Weights of a small transformer language model.
Size: width 256, 12 heads of 32 (4 for keys and values), vocabulary 512, 8.17M parameters.
Architecture: RMSNorm before each block, rotary positions, biases on query, key and value, tied embeddings, capped logits.
Training: a variant of Muon for these matrices, 228M tokens, 3480 steps.
MLP neurons of a small language model. Each row is named by its layer, matrix (gate and up: input weights) and neuron, and shows model dimensions 144-239. Each number is 500 + 40 x the weight over its row's rms, rounded and kept within 0 to 999. Numbers have three digits each. A neuron's up and down rows have the sign that makes its largest values positive.
After each neuron's rows, "fires in" lists the words (lower case) most often at its 100 highest values on Wikipedia text that the model never trained on. A number after a token or word is its count.

L2.gate686:486551499591502451570468501559481495514524517437499512486447405498532500417463524564499508552475464517529530476485491534571520577473529514494481480563480449502504531456491506461469485538544554545532513480511491501531474495544441529519577493507540517592576517490520477515507515534485452541
L2.up686:492507519520464506490593525544486510453510523514466545584475490465483533531464476482500541569503477452497440468508494454446517567496503504509464495478418512557604515438564451557545419570575503530500456575521480554494422472555516514521493557500459507431452494507473550511540387443510484460
fires in: "under" 28, "university" 23, "individual" 8

L4.gate361:463521557510483440475480566531500491483605492561499465557478482531593450493492500514483442522551512524507494445529489526554529463518493442478459525504442530516428503544448475443544510429423462536522525497455547436421451488531499517527523478497504463578501505512508435413510439487522498484
L4.up361:470521454539451526407490453503483407499582541499483540441493464488501517511481454475501466535507471550451522496523447508537544497540488459413423472506482578540514511479514495451544459522493543433516457440546503554514511520468520525511552479551586522567553515502559492502469536468512522575
fires in: "to" 20, "year" 17, "years" 14, "and" 11, "upon" 5, "till" 4

L2.gate274:455452541481484506561555495592559511469521396472437460477531434499417485542455540515515565487496497535516518417462474466528513457461501454498422492545513534494476431532496520512525518495458481485462453461430467425513429517545466468442521495486497540571454489444510583527477490458508463435
L2.up274:544451554533547510476483433485440465477571423468458534547548439487508547484512485484492455522551528543469463522443498512442542603507477573479511488510558552480499489473471436476446584522518510546449495546525475516482518517555470482471490440488522513399497496528477520522498456509491479484
fires in: "by" 71, "as" 17

L2.gate114:549445499456475522497589585494421445401505615546432497538551543431488497453490572543545471494441498480511556530501490514457524555424532469538479439506492467479542408516497519460527513512499486523510556476503484556439458509489446476529560494497484506537499552463521531522495525509471418478
L2.up114:439542474522511593412533460460489501529531503480449515464509482511501527504446580580561526521521545544473561475513535436500475495489504566501481469514541489533537471536563515531493561495590440545520432483493536492370479444517440522545454531505481534520542458571600466564541474518491452436
fires in: "was" 72, "being" 6, "ref" 4

L4.gate60:514510533443501448488472518531527485482472575571496454497513495510565557463502498530467529547528477511451519482526513523477491473489473485468520490455448515539514500429459565493478523508461504491505431507488534478474458469428503525470503471557445526487532545515534555482530455429412482591
L4.up60:522444591496476476464563482488539467473444516562513511482418509512527540488470482532425442440454551517487497467490542524507512484460527514519498464530513518451504487532454530490464479478585575536511482546489496501508482454526544506446479513488517525481505562473501433515500509422474526506
fires in: "early" 20, "later" 11, "multiple" 8, "long" 7, "late" 6, "when" 6

L7.gate76:494536504480566520487530417482483477517510509532546447477468477474508441511433491539473541465444499531515478526508514550484425558522512476478483561459547508455513471562520467554507459548550538489590485571444537477459521453538537449507520509556541457486488584458423526470509536484449480508
L7.up76:472508518472529547536483566462505438552528540548459450505481498489561538515401478495476452524426474455466471486448490478524447478562544550523410452433431551443497489494516465451506460522493501488517456486415442488520411544476467523477474452472486479446449523524507483519473564499452510428
fires in: "first" 16, "early" 9, "last" 8, "final" 8, "two" 7, "next" 6

L7.gate435:536491496421536530466423488544492467497461563497504479558509520503511452520524498509525572535488523572470516555480493509503443483498562530513401439550541477468468496546460512497550437471533448473476494460575541500537586539492553441481526419515501548496558529518526476542469393460480489557
L7.up435:493465537490505486495467493505527485501531504464487503602504527555467533519454567509459462471525539488450476542485540488429536531496440543473505564475595504424434489531487467516539474491438458509534528467506525494564606503534501512482568491455410535519530561498512541503499488434480527552
fires in: "the" 96

L7.gate81:514580516560480541455468489551538535491521535548551477447505500471507580487546423511535498484519539518473485521472473479486467384464447441540545468499572540583477484444553512485480559568468484437558437433456524500450542504577471532536514491547519502503492424541433494561537485544515486529
L7.up81:437458489588497555431481521526427488506528464463478495507524471502487569485509444476473483542538440573460493531465471461483508474587472486510472542527505539530481507460486445476536513533509507496493491522465514510493488449483518438487479550504513501515509418525526532521599481546539549526
fires in: "of" 41, "in" 26, "at" 17, "among" 4

L2.gate257:487563514607427534487504454553522528498513505518457506497500491431478515505497520469547520518517488509532512490555452533546526492531493548501489606458419482504423509560532514584537468522498476504501521452492531457435424496505469476507473459470536480522543463508451594532521461515545494495
L2.up257:519503458505433524447468471507571501524525499497481526498582468454463552528448537502451484583505475484519510549504540488463583497561504556542521474433484468486525535491529514520563365432489515488454526493438474506458471522475480551444451566548485520457469487486594506525505485541497483516
fires in: "division" 21, "region" 11, "union" 10, "additional" 7, "professional" 5, "additionally" 5

L2.gate250:508517528460452539505400485485498448490529478509488524503544467476574534572441516522532472501467469524547471541449510540531538414429573554518483555496497568462469447470613547471546562592502430535494421559509491476441575489558539471519571518441520508465544507501488530531497452491567446552
L2.up250:546565572421464552462512469492435439442496484461463507430561494434528448567493534471548450497543496560541477437513486490489557521489463499545503523444501540441454481486576486486533504513509547519481515498498436521502558465475539459454575508458437513447536547439461522572488593459548456495
fires in: "at" 49, "by" 24, "under" 7, "attended" 5

L2.gate699:454489525469506432574501526452510554458553499569482489568437493578429585553432550491463513543535485540545551593552465538514504516436566502538465532502510469524502531469528525475402475507524481462505462499490514535481521420484452543466564528523491589521498541453496450473524530445427432476
L2.up699:487476436551522549553453480530498454457448565531466512571582504450454507572511513505497557498579559594489543497482551506469520559417467496575562436447469469469488504527480574505545522521498443511454562470481486478442466518460516519518502529487474535503464396533467501535452553467402500463
fires in: "be" 20, "been" 17, "began" 7, "being" 6, "beginning" 6

L2.gate525:458538510462585511485489467438554538515498486466443516442499426421518523483521485489435474444509480531449475446487504546496523461491494518451535544527514556470433479546575492505513498521482572447471448473452456537489531460439398549429525447541513569483505550523586535503576573537422471500
L2.up525:512481510447504545517485449464470529519563562464471438486578516510471616507476543546498508489489494413536520512526473539499492453440558473485548423553459524552511493487578487464522429537508490508447496604523499494494458441486510563432533461477476467516536512486464491485555473470558516499
fires in: "september" 19, "ft" 11, "native" 11, "five" 8, "software" 5, "pts" 4

L4.gate579:511463413453469543489535469474445488502424543490425508540470448504554547538561499532521539510512507487536571465481575528479450544460508514483548558464498503499523569401474502553477486536484504482484525536521458464507489498565512579466513501465494468521507521515459526489459522507538536546
L4.up579:456445487455493507502488544472546484508494422484458518492538464502508545479477541484489506482462439496519517473439505429538467516484496524472450482454512569558507565499469520544512514586526530492526546492531472462481451519527479512532451469512433473541508556589523592507511519588504509528
fires in: "american" 28, "public" 13, "america" 7, "fiction" 5, "quickly" 4

L2.gate671:518454522503494528514490458506424512481557563593523526483477577498473470458569559491480522489465483505458478492539476492538507475478494563529474466448469558434446558408457470438521519549489503489499535512522484477517463523413468425459566492490486493539429460528446524452531502436528484525
L2.up671:523488481464399499522507507378477487416491485563437504518418472494472531476528461463520493522467479472517523499484477536520491463550505533455500466402533521475506534572494493521636541516454438387511431453432534500454504429459518517501538491502429466486420421435468554473505508528412460496
fires in: "school" 39, "schools" 9, "exchange" 5

L4.gate272:469468510522452496572551490482521553521514541473524485521435529558478487535497487543577508474537467506545554425575519471535461506519507412499518460484472523542445445494436491479476473454560539498536485474541565493551521484514531448467494568498468513491460565472457520559463520518484475435
L4.up272:417471523508481511461480467532498492514486503505567482503462541448449503488578428513482479547535451571515536485475512516470510550551480478465505537493561518502556416458558558441432511574502508507490471452538476494433517540484526497494514562487537540516474519507508549463507524541420490465
fires in: "may" 26, "would" 20, "cluj" 4, "went" 4

L7.gate376:521458529565489532468568459515533516485542473462562519538489472489424527439507439521562510531406551519527500509520514520416449456541551551426469529475502509492527444550466483524518543453493466513487537501534478504547547518462480495465574522491421474501506580529544497509520515419486466509
L7.up376:530483505493525506482518571463523537511439464519588520479430473384465507495560507537419516457521487465416590526579518553532457471481515462490504456517506474483543517525477492525522458468558558536516583494536546555450502545510493461588540499515464526441506488453457495524485502538448462440
fires in: "which" 26, "while" 19, "this" 13, "who" 7

L2.gate382:529496382461514538526465493418463532443537494544540560597522475520520508564455491514545474565539468585547486410491497497498480493582455446497479494502556515441548495456495501504501564541588498562470561500533466486510478519520430542518477528523487493593498502508557504457457449506572489511
L2.up382:482488542492514412566475498496467542507504485457498523492480475510525504486500453473509524459529561472472525469527541499460494592419549549468528421503453479451541498537541532493490437507487439484529477549447503566534562484502467540533436477475493511434515524587501464515462547537492476494
fires in: "video" 15, "did" 13, "take" 11, "make" 8, "takealot" 5, "takes" 5

L7.gate314:526507512490490448420497535476444469452509483505537587509506491552449504457501492469523504528518394520560450531497571552505502535553409524526490506577447473398467471474509449534428540521538601528511530480507545479489430495494542516478527467476524546520547569600492516476496484487562495470
L7.up314:514489514497510514459457512517487443504584511451537531519557500499606413471499469398474480440458477516501509469487515510478447466559478483467492537558404500430536463412495548504500521497539440451468454513515480492448543481485497531517532475506500545481514564540429524511481416427440459482
fires in: "it" 41, "that" 14, "which" 10, "held" 7, "he" 7

L2.gate631:407479472490518487502466534514493374490511479506530470466444473475459439415547539499521497438487505547497530456504438456487570487459492521489581525523525531526506512448498453486469474521468539466446490454448490450450562563540458492541483515491499566498455472473457487529444579465555566464
L2.up631:496463518584479518508499536462520480471426518466509505502527490485494564466469518449459541490554523496482481443393554532532500498516503505520476457524508517496530503510503493428586530463471518473456475427570495518574473465410472441512433486488521478523487519533432430486536506518571617463
fires in: "but" 50, "because" 9

L4.gate17:471479495533485484468468465517486426502471476514572485485428494539489466463470440469497461528474527453499512538476471551575514586524491569461457439620462531527441497520479579432481494471514437448545495480528521524489485489489468529479540465540474481537473532438522487588449566449514538504
L4.up17:533522607553553524390483468488470485480533548454418466469547530452528557541472494411475528549495564494517496440546488552473438499538455530514469479442436505439494475508484527511413522455542499474488545449524493440504421465506520484460533473461531531525441456496562491550477526477477549532
fires in: "the" 87

L4.gate52:480508481513548499490495539514484577488516527484458489534447507518585485461552491457489493467537439459480468523505465479540465517455487504534546536482554468486495466471495456483431494493487485508474476417472519492488482456446546525500479528527442456452507527523417441405473506494481554538
L4.up52:538457507492403506493522492556467474431498496509529562511535474411466525459518422528577504513447458495465470490506591482525502491534498523501483574489526517472464543531515455551445541534575503407486506476544545495525573513495484440557508486481506496468465402491442471505527502512509480468
fires in: "states" 47, "status" 8, "statement" 4

L7.gate382:504494533464513489573507494519549484478448554461483455488544507452482466513509503482472551504420486523495524474489435507444513478498493447507462574571501490449442451484389574493555482491487536460496451505555488430493500488490561470551498546511502457475601529480527547446507489549518471513
L7.up382:516455502441532507431548570483517462522527487441589560493560476510533488480482521596463436503569532454466553485531497423511544516501502535450534510543511428477523515450532492478461513541516561496476504519507559526533524461559604481473487462522537466439490541532507459489452509408488551508
fires in: "the" 85, "their" 7, "them" 6

L7.gate383:552561430451529520522500569481500499456551491489492464498525451539476499447471515552467477593523473451506493512512453481457468487515502447474474503547465503568471470493440519431519492493479524486496527503493541471521481550484548546488588479507513563491506509495499513486511431582578494410
L7.up383:522491464441494516503592475524515513522570566393555443461467448496505532504536539562490475585435570479565467509511476521511537442542490528524543576449515522537484482484513482476579502470520463486425504465481472531533524528551507511481472462453466568469482475439517514494421492479507522550
fires in: "university" 24, "school" 12, "united" 10, "pacific" 6, "union" 6, "community" 5

L7.gate598:474402501454596511489393486556498495510499508546475540468460495459488579414522482405561477534530479482555547531444514505544498518488455483517553435446496435467500509392463470509531538536435504525490486499545416536429487564518535547467485527514506563534527504436517525441460487511469411469
L7.up598:519516444494504550488491495524483485503516454478478443520471470455496601460451504503544526519468564427520456497497460517531502476409423461501522554487461501518487530439526455512501556512420489586509508441455521469485429487499552491474481520482520517565511578522522492582419475522513486387
fires in: "is" 45, "was" 26, "football" 14, "volleyball" 5, "footballer" 4

L7.gate703:478472474548578530499530516504487492485515556467542474527434529468580468462455482426479486525521498560441472573603520522474509482439565479454432518500435498469468500506487492496513533448483497443441519507529492515548496454484518506500600486537530474464466483621504506475503543484499485555
L7.up703:472437479467394552513465458499470503550485500457619497493463520456557429469522446454500549521480426519517452482536476534491477532453477507564438549479502487451477550495496485489476515481522523463502472439556542491515446439463471454522537513455571572521538492521532447405477556442532525540
fires in: "the" 39, "when" 15, "where" 13

L7.gate41:530532533488556558467519496510512459490478443583525502488442479486484511499471498551500458527540438532524510504553497543557552460481541506528507528464471500533478472596565486474513438497499535545489484548502451504546557537509529592519564531549535488500483517436490482449448505486582446540
L7.up41:491448462525555545524549447471557547479491544508513512431497475537477556545504556466515393459499533542429576455450466498455470491476542472452490532454521483527555542509490482432563497506576535386474490460538452457500547545492547468505497508542519580525577514529475542436533432526471464480
fires in: "a" 39, "after" 12, "at" 7, "as" 4

L2.gate116:523514499487471515549549489513496517457557508507502543392444470535524556440439461504538512472563488503548525542491466541570587505533547536519470485578529487475566519532537516559554518479538595510474491538500525454513518474458392494409532484505595451530475554459534437431548463502497487483
L2.up116:551469495480462446502528498388520445533540438511489522448485536479522517507468484486464566541516567508510459482516457527499514468479466502497456476573480524441523500453492542475482486469460474506483531553551466456553431484568481515529534460525424563527424463602460492458513520533448508486
fires in: "august" 21, "episodes" 16, "episode" 10, "april" 6, "artists" 5

L2.gate569:520506499540556464510486503450464508535490481600498535550530435516550462450555430546493478506467529579512472531552513548503562513460548501541458508493590534482537492465561455525580566553549574590476503565466480484478510477404535546507483488564462448514498433474508522496509463520490413485
L2.up569:471501529500475547467511468516529422517546527480456442563427511479593532588504404580549491486438480459552468472549547509529469451495495512528583550433572501488535485474545507498503420547512524556514475502488509477468557536472462498467518437528477484556562488506507509539494464451454495529
fires in: "to" 54, "may" 13, "took" 8, "must" 6, "town" 5

L2.gate548:471495507479555473569525521473453488486548543448495525498517486485471520515488578467420459536497468460525457458540534527517521484490530594585519540484527451493515436448436576542454468559524545579482504446524491509494550507519478503514410571454453535513479465559443443482491604532518522501
L2.up548:517486523469459512568512553501535485515498508468629477533541440485474484463473518504499491620486476482580449507456434482533583512580532494498556543510511501550474532539523517518452490521471483499482470461488476542457603452501475523568486527524482485475461517471539431481550450557475452581
fires in: "states" 46, "university" 42, "kingdom" 8

L4.gate223:497533582495409454496439494499526459473496433534490604516470577514474466494499468540471494545493450513483497553493452465528526492571491498448527426442486536494355522485494551504496479484540502578543459529515523479512500523502515562491528567464438481567432450470409521539532487525522472461
L4.up223:471458473509489570492541425476565531438545460459524477439573444602563526538536539463456497481505452468514506517474542477495526486547449511464566444529502494497532461444482534467557449487497540484508512458436477481470441477478519481560524479440466560495420436483472496467442495530486560564
fires in: "school" 28, "utc" 8, "schools" 8, "transit" 5, "society" 5, "soccer" 5

L2.gate538:583518476460448480501459466580480500573624538519477476468534515514501497502535460452544525476499507508509439505510502486519531494515543451477520538480494580518495481477511468546512499570526469547444493475478535516465546560568439505532485488445458449503482461579438565491535585498523524486
L2.up538:522590503456400498488489439465489522609539490592582526511484492451502515515497499449529451499510586537555455484456527487534482534471474507376484423410503557464531540479522450554547505568516519464539536473496565548486423529509448459567431546471558444553522495533471439520499484528468542496
fires in: "november" 20, "march" 19, "june" 16, "december" 14, "october" 13, "may" 7

L2.gate379:467444530514487467530540559467495545473483511467481551490418515498519533490598544471398488485537498482538472553508440514541562440493474513485514524428517543450512491441492537572486502504542511557462567470578550493467540502548497550511515516531555513453500482457437492518426478593539579503
L2.up379:505494469438498536478495578454543506532416481525491475482514436481578511510501500463562556497483570478425455508502517460471521547493467564420484469484543532466569537531476569525428456448478455519578539531526531441510539527540448504419540535517439515501505486528525481520498555478491527509
fires in: "between" 36, "both" 14, "written" 12, "when" 11, "spoken" 8

L2.gate389:521492398451466499495538509507449513460497466425489516459464461465552492577564540471442495470432469521496495546442480546495487576531457445406536550505519542474510492573528486547542476469432494438526504493537468518453481528584487512535498514540504484581534518545534467529528476523556519502
L2.up389:483576445452426468484544481570489532496496487483408506499525495472402579514502542485565439535543507528475472503483492446488424528485456530518388519444454541463435545530480519507546462471507464455463499512492455533499481506555505520479511534514561529461433443483578591495530489472497502445
fires in: "american" 28, "society" 10, "university" 10, "america" 7

L2.gate493:493507500513545465524511535459536450464423494510469549448527464564520537508560508521450475536530449519515461549491513471484518460492492445460522497525508480509487496506459569548459473508504484481520485480414437480509566510477442500531480452459557539457519578554456523492466505480506546539
L2.up493:502514561541541475500563495503472492505496509527522551482469542427538619496462474471493514485487504527569533539530485579523525448471505466482492468507532473481488544511468492478522531537525506456462582549594500606502490441479515577543497449513502526489526552472461477460553569501418569551
fires in: "with" 60, "through" 16, "without" 8, "throughout" 8, "within" 5

L4.gate586:506441470518458522480479563390576504501510529442570527455525476565512474524447554499542474457432480550497514517542507494471499457452469598576464515527386538548495547423484461502514471525499462518499445515491521504506459473443579518538492500525541558530549506505486471573531534431503539440
L4.up586:424510468503469543484557451487513523537464488425499564538526451489515477471441556560456490539508507462566469489499462460461524515403533539530552443432512522517497494482507447464511540569458472543520429536558448479489433451508555486515494483560590450503430514489511458498548473459521474618
fires in: "states" 41, "century" 10, "special" 5, "central" 4, "technologies" 4

L2.gate427:482497527499455555440521562522507501529573491578464571615526486514490512421481457563491465528479474501500465503454514560572406527499445518540513510484443520547478503509485504470475556493527535565428485495481505522512468511494497549517506432498477512474467447462496471532492478398506487562
L2.up427:536483467508476478449460474516429503521529478454479543518397543569535510505557408448543414452512536528540556510509460424526493474447560530494417485486545472556531507473555445471481534560467544488582558588586557500530520475511449473490497516581474473567534486471485486524610468529507541526
fires in: "series" 20, "served" 16, "released" 13, "service" 12, "release" 8, "services" 5

L2.gate220:549507556509446520498487524502497522453429412568481495482511504531494610470538432507569471530435509526498516497439517516453566452475498473497447505487541463474453535419521462421440439498425509531465527439501560513509502517534472459484493457448458543554560461473527503523470537536522499573
L2.up220:504466493522465501468509449501434480490487456499522474435499554492548600569556504531501528512508508500497516463507528521536537549496469526505519439522516552498528520551458467490444578557534509534554526495427544470470512517463557416491448489467503558583525548496484538508546528418587506477
fires in: "of" 84, "azerbaijan" 4

L2.gate86:480501428438506513500551463489439516539503561475476464474488523462449516533493572459457568483518500505443513480454486521555493580555561528464500503389430569452434442454455465502565526578513505538444472458455495548505488528500536478450557525503452502514502448508503434454487526523480455568
L2.up86:507388524491473546534450525529482579478506501477551520465464464512514539509530507516484531490487481496500558537515527524594511506473453529514433525510511498493513485468510466509466449474508406505508564526526506517546520514510558482550508527589481519473444537495539481467483524482485557532
fires in: "film" 26, "final" 13, "films" 5, "finished" 5, "financial" 5, "finally" 5

L7.gate191:527519504528492529505487455500480503427510438515456518531479475491545419419534423498513455581529455509583489484492507548443463502589504481528479574493507496481536493483491537481528559493497486518454529520480514447523467464508465464484470488498493452505514542544469487469532544448539425576
L7.up191:557508512463402427478511470475570543509560495449456425550535494510503439536522522454511535531518499460561545582468552459505467508493542514494498491603486457521445568528483492447514504441510504512469526539565453518536549536444507490507524533476514441496568541484457508435514466561494467499
fires in: "he" 83, "who" 14

L4.gate498:503524542511601496551461485553485539465522564518432541449504578550462483452512539487522456415505524435509415489566510513504459507458438476567496485525450502525474521504472471559542493535470487447595451473546533570509513410473510480527571488435523555461574545523420435516549573480504526527
L4.up498:410546545538561491562460494500455512541558467477440497521445489331520525466418561531487508515562492552513508545538483514531443529550472458532486479470490438514545488532523454547516556558522390487530510516438555485517506512492533469569525481455492521459529500526482552487576563498536590484
fires in: "have" 33, "having" 10, "throughout" 5, "hosted" 4, "through" 4

L7.gate481:474521500503462471545504480569519559476444561556460488503519477518545501480506513487507499529518567569504461504543485543464433484530564529405533492581491503556562532499559532485511467469451539558558452493525507441603473505476503481575514538501503511523446442519454533556516439434506461519
L7.up481:541440517464507485534475447507513468516514562475477496456468484400493499531508469393544534467570518516521515509537583492481491485452472528550505517496488476436578509446560514513550553506505554519434517436566546501504510492444520514505472414509441532565496539563538484588502482477566481466
fires in: "states" 45, "the" 25

L4.gate157:515439481523497514507482448506496543431472505494476479439507547519521531484455429560400508545480452460473536473544499499563444454489489473413437560441457477448475469484445546470593458566548437529477541432520486512440552473484518463496526447475531503435537487514498470545444555448468548556
L4.up157:460482496478528574495491490469517487479452518497557486530517440492416531461485502543471512581477466497522519534480454545504472497550465477549480456431532433531445513500520585445500501411496533468563460437495562548499462550561432527482501455499452491550544540532563534505512524434502466551
fires in: "the" 93, "their" 4

L4.gate502:516527521530486380446484521502530524522509527479517514495456508486544522525585498498682462544513485525534536580535522424448528528432572503453513531493572569475467478555505506578626564517520538519523467431458508474494538429467491500475484538535492579542574536478448540422533515507530399535
L4.up502:466498523582410472480482499491493464538539486536498464550551498523498481547544513518546458524585449469534463493545527547448497481465486476468537529519556478483416505479485505532527602546531518512513491461516541415493480576495473507480480572533437452511497512511538476521530549492544440476
fires in: "would" 31, "not" 14, "may" 13, "to" 9, "could" 7

L7.gate536:472522468588533525537528532461453562492542516423470548527471523443454517452519498530591481547528503565472478525584473532567462471530516488446548481522495458491479484547510476567500516549466497491499476471490475459537388569564483546487579481486552533469454535516496499575512562494520417511
L7.up536:440486453528460495535517490484445486524529497463494484529492492447485393566467465527573419492510413558559502553553520499467514550520533499508439477548510465477458480560495379515459450515487512451477523447555454490490516531483563545490506476504494422538438501509468507450517599493472525423
fires in: "the" 53, "a" 13, "appointed" 11, "established" 6

L4.gate258:462583503528477533500447556559525535472491532445498440496487552531443513435465498567462571518591473467562501532441572519461434556498537495518440452509418492542545531509496513466481506468482569527464447514480502570440457575474514465538519440510458449509540460522487435453517536502494518499
L4.up258:468494528505482450506536462514468514477461586547543570499443448568484532559485487557530471468495606570474457546524542471516485456531463590415417487496480465451462539510516562538475477542516533498479462487452490486547455432531482553552537539478516499511519445526500461522545486463489506494
fires in: "new" 58, "hotel" 9, "post" 7, "news" 4

L4.gate135:488523457523474515515444506523532535526463529481435504600522575530505527496422499518539478463469467520508524456545347593531528518478455496515490529525482510514505461535460500555579409531441473512472518510441487561484523442469495513563498493483434392471498508467524514447498450500496502502
L4.up135:516515570487473528515528552476532524655454527434445478475512528480488500515558443506477503493539518559577477473470496525524502400490477533544482473473564527520431500488448535523511530464528548569523510502494499528548565556542527511452541476468466517541564523587529543497543454567537527452
fires in: "would" 31, "western" 13, "voice" 7, "previous" 7

L2.gate159:534429537485506463585525526481548432521470535531525486466433450504560456504486495483492492470543449471497486442534582457552512464563498498539459451558434501446567446539479604528492498483468448522449446510464478541503601514546522514474474462507515596547483556517446556534503502490533519529
L2.up159:473543526566503506562487480502518529516546533521587532505485486620451476486543489511484531478465498477459477480514472505577486394449480535432514523521585504516514552548498568527470482510450512487476548535507422504562476476510517506478493498591495528527551462496506542473555471475527501409
fires in: "school" 40, "schools" 10, "children" 10, "as" 5, "character" 4

L4.gate196:431529416512538540483517517434490483531416544505549542551513496524472522465488453412477490591485534547488529509496489533393500491521469489505488476473461509478479490553499476511458491521520494510528541539473481461511474555449455494449450502531463521502437521507523496534471504438477526518
L4.up196:553465455536468487504508399495486481490553558428540515525493596492503528571470503507519537541527490473554557561533446562481499485545500507520484531517452561530490563543498540492478578509476499459505496491462427525527411513464455499491435497538463480398511447494560544574424517528572557526
fires in: "the" 64, "each" 11, "of" 4

L2.gate402:476495482533522466474530526506482525510574406401509502434509542526585537486445552472448548504456472486521524498546512580525494571522532551554433461502501472520548518470499494533487471533462468528600497457494521530556497550537514550512479542525504461483462481464469503553505546447501467544
L2.up402:552512576508491586454543517470532444504494526468509599504581531497497519460536516438484483521496422466518539497508529506545535463535516584485452508542505410477531441452448514499510540504485521423519500490496499465528422536585465513447521502486481455520421493513546481523531450488514471424
fires in: "university" 20, "became" 17, "because" 9, "representatives" 9, "civil" 8, "economic" 6

L4.gate604:481471533502416486528500480569496526523587535471486487486497462480546494510475485501456482569505527428487497552462552450436487488503500507427499560501545562464429408446478454494461525524497512512503391478427526389555530459529452489509547527504479454532517429474547515560572509462572440523
L4.up604:485496490534429510511445491498513538462501464503510450512476552418511468483527467487438495487484479528533527527481479630418495488495497541553529516507505500522525481484463464455544463537498438452483518553458485495419522492406494518506504502535481471500506498411460544503470543500482484515
fires in: "division" 21, "army" 12, "military" 11, "force" 7, "government" 7, "naval" 6

L2.gate703:543474562493493526539494482518525485516459523542478516488488539580504511461475542570388518504522487485482454498485513537516445461546587490525501438590518528425484511484440429520534494475445475469499477538505454517478562522438483547420509515500551469467558566462478427497504392539513466534
L2.up703:489556488473499567445515446569579499543550467514492486478473466504558455490562536561435504492447500578561501511467493564509500482480571537540466484543489490465571489530458523453558479580530589500493482451507516581426457449463543519499507487534563437425516479597459418481475451504523499485
fires in: "events" 12, "authority" 9, "if" 9, "specific" 8, "previous" 8, "even" 5

L2.gate20:497455534511512554537488550460493510490455530519558570520552482489482517528576498449490546497488548488462481561486554537479497566473553522498466550509468552468597482548507540506483546528563529582454436520501483536505504538494546462505475541488497547491483536471449575482589486566531506534
L2.up20:473532501573509449511479476486481561453536435467587544567413467501554490620533567529517526505508455491491451442460488518483478409553476468550425478491581492474447457524450448528491459469535527500499478450516497515500487469527469490513488518518541496507479477419492504489547412492501495458
fires in: "school" 22, "japanese" 11, "japan" 8, "schools" 7, "chairman" 6, "jordan" 4

L7.gate368:533539563471519560463487558449501466459533537511495575576442481484532541536578458550473427501502511506558508519437567480560551496493453480554542568539437502519430469578526519420490506515440516503492521463495521534514523469553512531530546448477543556514542536546537566478465476516558537529
L7.up368:522466491514508629517502507537467528547428504469480548480532484440513532539514451504438507486554436523485501476423457480512510402484537490464545562534554505567487565537471494462462580508493489423516491492424551481495466528525528479519545452504440489474514488440475485553457453492543500494
fires in: "on" 67, "one" 15, "only" 5, "of" 4

L7.gate209:487569418463464521461499483495459431451492561528483457458505435507484477463572512494535540492511441436485534465421522505434508440523557463509575458574502565545461460479492515457460571587460513376446426535487549515500589513534492492512520450440533564449496432488466532510464539495572492543
L7.up209:541490471606447470478512477464434569512456553498557505435486446522547550460489439466481497423495458533543534486474529502547514470526475463471501496475437562457472477503525490438529536536483425527475491460449507505492520499565544478455466444436515538495560491535469536510529453531434526537
fires in: "from" 33, "for" 14, "one" 10, "former" 9, "at" 5, "on" 5

L4.gate655:537490479511486475476523491507504530499452500579511497489453503509527460557459404519498491460489462583478507464423478451556510505524491534427392463527487479493617467577526423500456515494520490419480469445500404503484499528510536491545483470480550376448496451434466512547531522500534523522
L4.up655:484459464446528461542520505505443490523554471547465549459549465512455561465467530483502499536544466559410505510553451552476556526550484510575464495417509500503525501501587532479523498471451523504514483400518437523591457547501509465534449445519503538504492489490443438546502457501575420473
fires in: "as" 48, "joseph" 5

L4.gate501:503529520460555478494489573537589452547557475484471484555436508480446579542533471481497528508542514515492432518436431488495522508491506420508497523546493465438555556582526529486500474451531459568480434469517521514504476517515467579477493524522517498541542518557480492604477499603528552494
L4.up501:523509487489411524531458456483510458501432490500490548499500519532524525575467511478463496466518514536513549506509446453484480537443500484533509508455526482475463542483397531524622501533537506526478441380403573520510497511462478473555524462495510508491486518450542447514592536527539451479
fires in: "of" 41, "november" 9, "supreme" 6

L7.gate117:532561476485489506510528547652479472474502489474509562498445495463545550492521477502544514494515460522487507479485531534544562476492491483593472537521535543540452497573462521519474519577501465553558536513500487531480521539483501507543500521438438499535449527490546539466502493479523484485
L7.up117:510493471487443554494519556532525444532541551478564475538547492496519523436515494523569488512521464478456487513477435498565507447445492473480532547487481510511596501542539505516433576477496439481437437502524535554530473518517567508475572494415446463579540515494553371502494515511464482505
fires in: "states" 23, "which" 19, "who" 19, "while" 7